config = dict(
    n_head=12,
    norm_eps=1e-06,
    qk_norm=True,
    bias='all',
    tie_embeddings=True,
    parallel_block=False,
    init_std_qkv=0.0251,
    init_std_down=0.00593,
    optimizer='adamw',
    beta2=0.98,
    lr_head=0.00326,
    grad_clip=1.0,
    decay_shape='linear',
    seq_len=512,
    train_tokens=968400000,
)
MLP neurons of a small language model. Each row is named by its layer, matrix (up: input weights) and neuron, and shows model dimensions 192-383. Each number is 500 + 25 x the weight over its row's rms, rounded and kept within 0 to 999. Numbers have three digits each.
After each neuron's rows, "fires on" lists the tokens most often at its 100 highest values on Wikipedia text that the model never trained on.

L3.up2976:487502512480477543440483551524473486436498501507495503512511451452484499487509499506460501501501461495531525489514492514454502492506477541479480484507508540498542528513505496483519504457473461449500468514513509471501493484525461505516488536447512510508503517464500512461485494513525501572497475497462526522514528431547481514501518448505512481490502515520505480484501500490485516511507501483538488483477524501502496528481503494506539502519485469486482486549491456466486480478490518488467481516503501531462456516495505477466480507542528539506488453488464522528556506507519522496
fires on: " ", "  ", " |", " Lin"

L3.up1675:530472481537545444524528470517497466476531498497509530484504495477468487487492522532449533461485477459501537504484528467516447431443487516533472515496474485532496516548504477475489510499525482493492481463494530515516468502468485520548469504503489494493484480534502464513476513487479511521530493518547486543477491476504494544487511489458503523490492457467499525530484541502507562504489469479488512508525508491451541476481509489471518481493483509504541488495466438490477519510532498502506510513512506546517489548477451521493507479485490510484500501504502495515428461485503492513
fires on: "1", "0", "2", "3", "4"

L3.up1352:471473486459502532473525473527471511532476519521512533507489535507477480524503470515544497461523503488489524483467519500470537487498517497498476486496455520489474465551513515481480480470464457494482505503490519487493481488534526497529457488502486509472502504468443510516539507505502526502471478496495520504452509433542511524459508516489483509487488515500509464485490505439491540507506503484542550503491469515480495489498493468504528456536491504491517515536510480486518496493474490517514536497509485478451524506491503488468539491525476482519440475540458478490477521510518497476
fires on: " ", " there", " Inc"

L3.up2930:480484481496474503540525537496467519503521519552527504448501488517484477485540496483532519480536487445460500493513453491488492532504432528514541477467468511484497485475496498461524507477507490534562493492470523453550520534457478521503464534480530504488512448482533480568472515471500453535498500502494499508503497456513496475494563467484485485516478484511489529500521449497464536500522489523529528504486498495525506494541530490505464513518527540498524521464539551482514521529461504451567502480502486519526491524521470521442513492486501547479546461498503449477551497492507440499
fires on: ":", "–", " (", " as", " a", " ="

L3.up1726:495460497496478482517521500503435459494494458519502527450519479504475498500493494464460523485525513483532463498482484530487498533515476535470489490474501488469471524522478527503453509547515498504525492519521549549522505461511480481490520488482479511498511523489524488513488522489499522518493495515523486493503496498505513505501528439491492453470492491484519500483517471456491479473531480507494507498475526498485447515491542475522504474514485491523488518496482502489477539476520474507480502497524518457532512501489491510508478522482508443471516504479512478533494497459532521478
fires on: "'", ",", "s", "2", "8", " with"

L3.up1310:494495493495487510519506555534499517548483482536517538521530503480539497514485461482477474513530528522484452509492509498490473500523448502492508494494473523481460452512482488530500546559536508515494505448477525507479510455467441480523448465503525489468501515505471498541505525482474471479554480526541500492491515511480528516478500456517477561467532488514499512466509440507496479504509489509516494546465539495482459487534496484487488486492497523501515477435499518513547542482520513551481516497536502500485487468487453509497520483482470476485518459485460472501481486487527492481
fires on: ";", " which", " |", " ", "-", " /"

L3.up2174:491581532534483474487472505545522564463456543479479492516490554541492490516487522507458463517475515452484475532484529469499536493527509535514503501463480519483550508547472527459459483506497555476523497537536513486519508492505537501527518493499504479526477555465518468519505503452494495522509469508512525518478554447519504505446480503462518528509475520512518516497531494483493488487516489469539509481496505477466503499499556505537497504488511508517547492488496446501501543463515539468493522535508499485486474544526537461470527482502502503501532533480465496506489493534466473525
fires on: "\n", ".", " Votes", " |", " is", " %"

L3.up1750:525470469531494509510512505508509467516509479507485522536499464495503481476496478446459479519484478478510583534518520460504447489472440462523511500511471572530527485475525478480515511505514510507492449509468485479521536503485467512514512486493535523524495478506557457544477548532461461533493540508477477523496529501540503515459523502504472522529536545531446501460482504511458501528518477483512475485456541490488462523506523423464503537558502515492519523564514480505510513470492481525498498501505500514487494499494450533460503519499528529500505464466509489508535459523520523497
fires on: " ", " |", " (", ":", ";", "^{"

L3.up108:490507533498507494466497519489487492513532574482497538522494530482531538552508487543518497451492507521520520503527551540480484495539521526495518492496512496482496514546532466462473503534544499499503457479525567460507479495516523515532506501518527469482569506512486533491516490511540503510500512540495484499460497440476552540460516519503523492492500461448497489471447463513503502501525455516492519508497493499486519511501476469502508480528449528482486515501492487484515514502496472513461492483516509481471498465511520478506505473474498525523530544510510490508511520480473502512
fires on: "1", "4", "|---|---|---|---|---|---|", "8", "2", "0"

L3.up2953:474510492515518520525527499487537501505530505529521515480526521505492522531520475469506516488533498477459506467518508483516497514500502452535528497455547485455437468542519489450486473575507493545494483504496478517481503470481475489551478475494478495477513503473527532507488481502469525479455443475498488527496497491487496524468514510488548499499507485529491458528527432495545442502493453472535477478506570492472485472513515519508514491514453444521548517534479499501540544501514479502470515509556456503484481439480544513480464466514460537527515498507556476458463479526473499524
fires on: " |", ".", "4", " which", "2"

L3.up725:476512535502506476460511503490512500507501504548506489500507524494504484476522483492487488483515505526461514519486495536494493483463483502511516514503524568496490476470523515498512494494467517515524508502469562504530523521468525517525518501479504463495575505496496523500502460480466495531456523499561506472468504471505505474479478479512484488501468554523454461519448506447528492518499476465502495510510504530448451515528524446499537468502519540496541504468536505485520481487494495531505532495568496506428513427490470447475487522462431474513465522496456490511486513489488491526
fires on: " ", " |", "1", "2", "–", "3"

L3.up2101:482516524506459515557488553450467523516484466495527514459506509519505540531494545473477566500480478505534488487522497502498462540452481508475486497525485513490487513523469515506493555526499530544507494480506534495557495504509467467529476506474484493475504530499472502530511560514539511489499476504523462472515512475528518518447563490517484497465491513502497512487508520523488491509504500487494482524513506474506526510477568507543481508520469455499473516507465505510507508519561489538498519485511487553495507490494498510451490521491500538426542546512465514514473521448493467493
fires on: "s", "'", " following", " whose"

L3.up1008:469518525522556490521499508552485527542484486501489511524514484487524493505535510498452558526486519500481578508511511512503507436478520550456471524554531554509536508522506533500483498468490496464459502525492538476485480472479534485504498549467485527526537536489539515498532501508522501503503503481494507494504495507511533533515498513479545518556482496476506500519518525473479504497529482496521474485521474456481496523501499497466544527527469491467493504524485501498503526556528477505490497479508498535490486518495505431485572498528485487501498478491483530467485528468515527478
fires on: " ", "ed", "s", " a", "1", " an"

L3.up193:452523531483509518481533498544484493502548497531528525508515511491559540548520477501499484469491507503484472469474522503488520470469513535460490539496470547446495478527490495488494519465509460503517512520519511493480488487499529492521483509467495505483503499470524476520488498467502508533460470527483448531477507518479492457497523477507501503475517502512479485514489481508500489550476412499505525490442484498497466476501471507513525493484449495485464534494535503462495514489496498527516501553540523510455495491503477475469532514475434482527502569462503456482522460529513503491
fires on: " ", "1", " in", "born", ")", "9"

L3.up1546:503500515499515458532514556540488519532514529509486533482520519503495525510532507501514494497476528497524500481495518548504494460482510540533513505488488532517449534563440489521489454535509513489488501505473584529479488529447488529497463483487521475518555508512532494502470498494476537474491512536560525502470526477531504495451500487477459498481479465482502522511514492487500520530508483515506486518522511511440532491492506472499509519485503492487498509463476507498481492487543481476512486530541495434487488467500496477466540510516481467522469510499441474483497480472501488494
fires on: "2", "1", " ", "0", "9", " ."

L3.up213:546505520481518475499501506491505526486508469509532464536468504483512505452491498503513470483496524464466499521558494464481504476498478513481457531499486491523511478506525493470464467516532487502546486487454522490523469463493519512494482476501528528486489501510517487504522548505525498510533543492499500479492515467517563482509490475502455493558469570511502522507529478455464547508496473483493490524506508519486485523512522447514531481559521501504506488467491528469504507513525470489454521493536467503476507491516446520501422502485498505463472486502511467490524512473538504511
fires on: " s", " |", ";", "4", "s"

L3.up2171:452501502569494484505528534519493460485487498485485483493519520523504509499501484504473484494496496459526431506500521468489494513483531514486511529509433522501489503546489473482487510544521540475522524458459477484509504521495511513476541558554494489484536496518462456471479534478513492505485506506537447473445483491501488518443487461516504519460480450534521509458485499499476525519521503489504528474488504482511501494485529511506553475484490488533507559518518501514498468461487485508484548534475482467452462469482485467472472520513468461532473497497446503498466452494492496554
fires on: "\n", " |", " –", ":", "|"

L3.up1403:495512529531485501497473508497504493488502501535494502504508483497485542516453512468503492515474491503462506481480461452511490479489536490484465514516512524459520485490499487486531498512496503467512497533477546452496523470514510486475508483488489484483486496475486503448529493506531499508506454502503507513524470468486522529493502496540468512523478511545509497542488495449473523504523518482513522457531530469508513489521561480487548497500530480487532527495490511496481533535514493514520509521535505488481469527514484481487510496515451453528476468445478535501483463542464458487
fires on: " W", " an", " with", " a", " by", " Z"

L3.up1853:479517479492474518475515563474521497512493499496522478488536570529475516482478471493453525506484478495470516508539508520495499540529493492514527517488481502488490501518517485489511486557475553501512514514472484481544506509521528466476516501481529484545530502502501500473484497468522488459468463550512458474459504446509509504438525538513500519523485567534466514495507497511487486491511510499514477521487503510497513469466515530492520515507489500511506533467523537514528498497540531495493520501514432480439442507505486500460519483475471524545478478480478485504489513507497462506
fires on: " |", " the", "\n", " a", "|"

L3.up2470:495517508501534525546528491524508469533528527529509556530485456451478513476466461450504518500499534518472528469462500484478473483520518524479530534475521463480472450508452514454502535458512518492535480528464561508467457492513513509515477472496476457480533485515511520518504510492523507483474466518524481505482526504510517472500494467521486493497480491507458466511491455479523533511493468511503514545491526489459506478474505485475534524484516471535535498537491497484526497503529519507513517539534488525463504485531521479517520517494494482523504501461484478514475510484493504500
fires on: " |", " ", " Ohio", " Japan", ",", "/"

L3.up1361:523478484461473510483466509479475475477538509474474520507521526499478504518464531501452506486457546480521504499528552505498496510508544543511460499492441487526536491477480493503511515520518483548521494490459483472481475479485492527497489475478515513502482476506518520479468503504518506505474464499506486468517518482506498469489491538462562511535511487485491523486501529507485468513529515500491514500493494529499510460535480529470487494529490488515526553521465559462527494518514485512518554510504502490493446492465513507455528474532470484499523495489498477484522486517517481556
fires on: " |", " of", " Ch", " ", "Ch", "|"

L3.up154:501501534488523499468510463546474513501515551523507516495461493467526523515482473515488488504491502521498528515464466515506500523487525575498489540538529520471493475513507485497462533455463513479488503453531536498506465487476535526536478514525493460492556444488515505489503485522495503501448490524515469480474520486515549466487500511484542556477452542518487477506471514471517487484500463481514497471496485484482524521444477478486516477535474497483509527507501492503521492448568487516485521522545518496449484512492496497473517472506459515551497539477483450479498536493483515478
fires on: " ", "C", "9"

L3.up2879:465534503516490530518508509539503517473500549505494515502516543525536508544522491507522532512451475480495501531524517445500515508463481472487503531505482481510497471559506497513510516533500535551457487474500505497501484504517472523510538573487478511470530539501498474477529533537474501474477464484496524459495530521490536500473483524499537520476488459456502488462500487513470515483526489490480517502493541474485445488484495495512528525516514471526546510499511517514502499509466512497479526477430453455494499495477506521460458492486487545498522502536508519523534480505550485533
fires on: " |", " World", "|", ".", "Over", " US"

L3.up2168:489501529574488512488512538530485508503494515510490479495463486485487531540483507485530516482513488519500539485507498482515509510482484511520490476460470537497472491467493457528494506471497521492530442461465534479496506503517526514520433480539473515520533509511489480510509485499520494526517527499481431525459509461483550535484529497515503532500507477497493517457460500509528531514512534491481583504515484508479523501508493487512505456509437522468480505497524495487493510532461498508495493483487458535463534547501513485455494460504492521475503544513511531487489502493485514525
fires on: ",", "2", "1", "0", " that", " later"

L3.up1564:502497521518506462496480532515514500456523485494445477521464496486488485504497502505482508495482512476526496471554562494498497490515519483510531470523497525528495501496509522481501516494538527487464543516476470485482484541534518513487501507480450508459531529485504504499502536517508479505490489496492531498490489517502535483498498469494540548534533518440484507462493504490542526501528518487452454529488526504459474520557515476485493467519532484532525518534529545509494520541494544517499532497474496462528465450469504507486505520485443527521488468488504522490483471470489491558
fires on: " |", ":", " •", "|"

L3.up2096:499489508481483499493488517466534518511513485552505519494498519459509516487466479452481521497529496489506511461500563509511443492513436494509545465436512482455469434491465510464460499526507504507526508500472519479538515499474481464531461490479491479486542507509516453430474473503500478454510497482498466535499488506482544516471516504516473492497497523526483462499531516496491525517505475512519501494501524521521501476510518514475516500485487510541528494468490529514547529503489517535517549491529491458464487508513516503496486498508450497521511457521463507477520494478510480504
fires on: " |", "9", "3"

L3.up567:495514533470507482519503553513470485544485522514502497493530533495492513508504532489530548491487523495497519499475474515521477485478504540514506494496516478491434496533445504510504500518513514544510456490470457471488513490476540483509471488477540529470535494499497565496512478521470509493475446547519469560457475515478532502515534490514486482528515499460454498481487485487473556510523504505521470535475515493504509473495497472464526539516512507498517488467510512500524498519499507509512491501514508502438507454498518519496415516509491488480505517523494461481482457478473531526
fires on: " |", "\n", " ", "0"

L3.up1575:490456494484478504489506532493503474516507515482525480499472460508520499514519557501517507481527480461499495505524504507502517500503474502506506491505511530525500476512468492494500504505529496514509486511510582487521501514519497486554483525508466506531519504494477489510512548528476482483502506524516495502439498467498541504477487450464533487497522527470493495479481486482477497513509487527474491534509476457481506497512469424454491478498493517504531487479534520495536543469520491495468502522499485509487500544492503526438530483465488524460528520487464507525518524454503535532
fires on: ",", " that"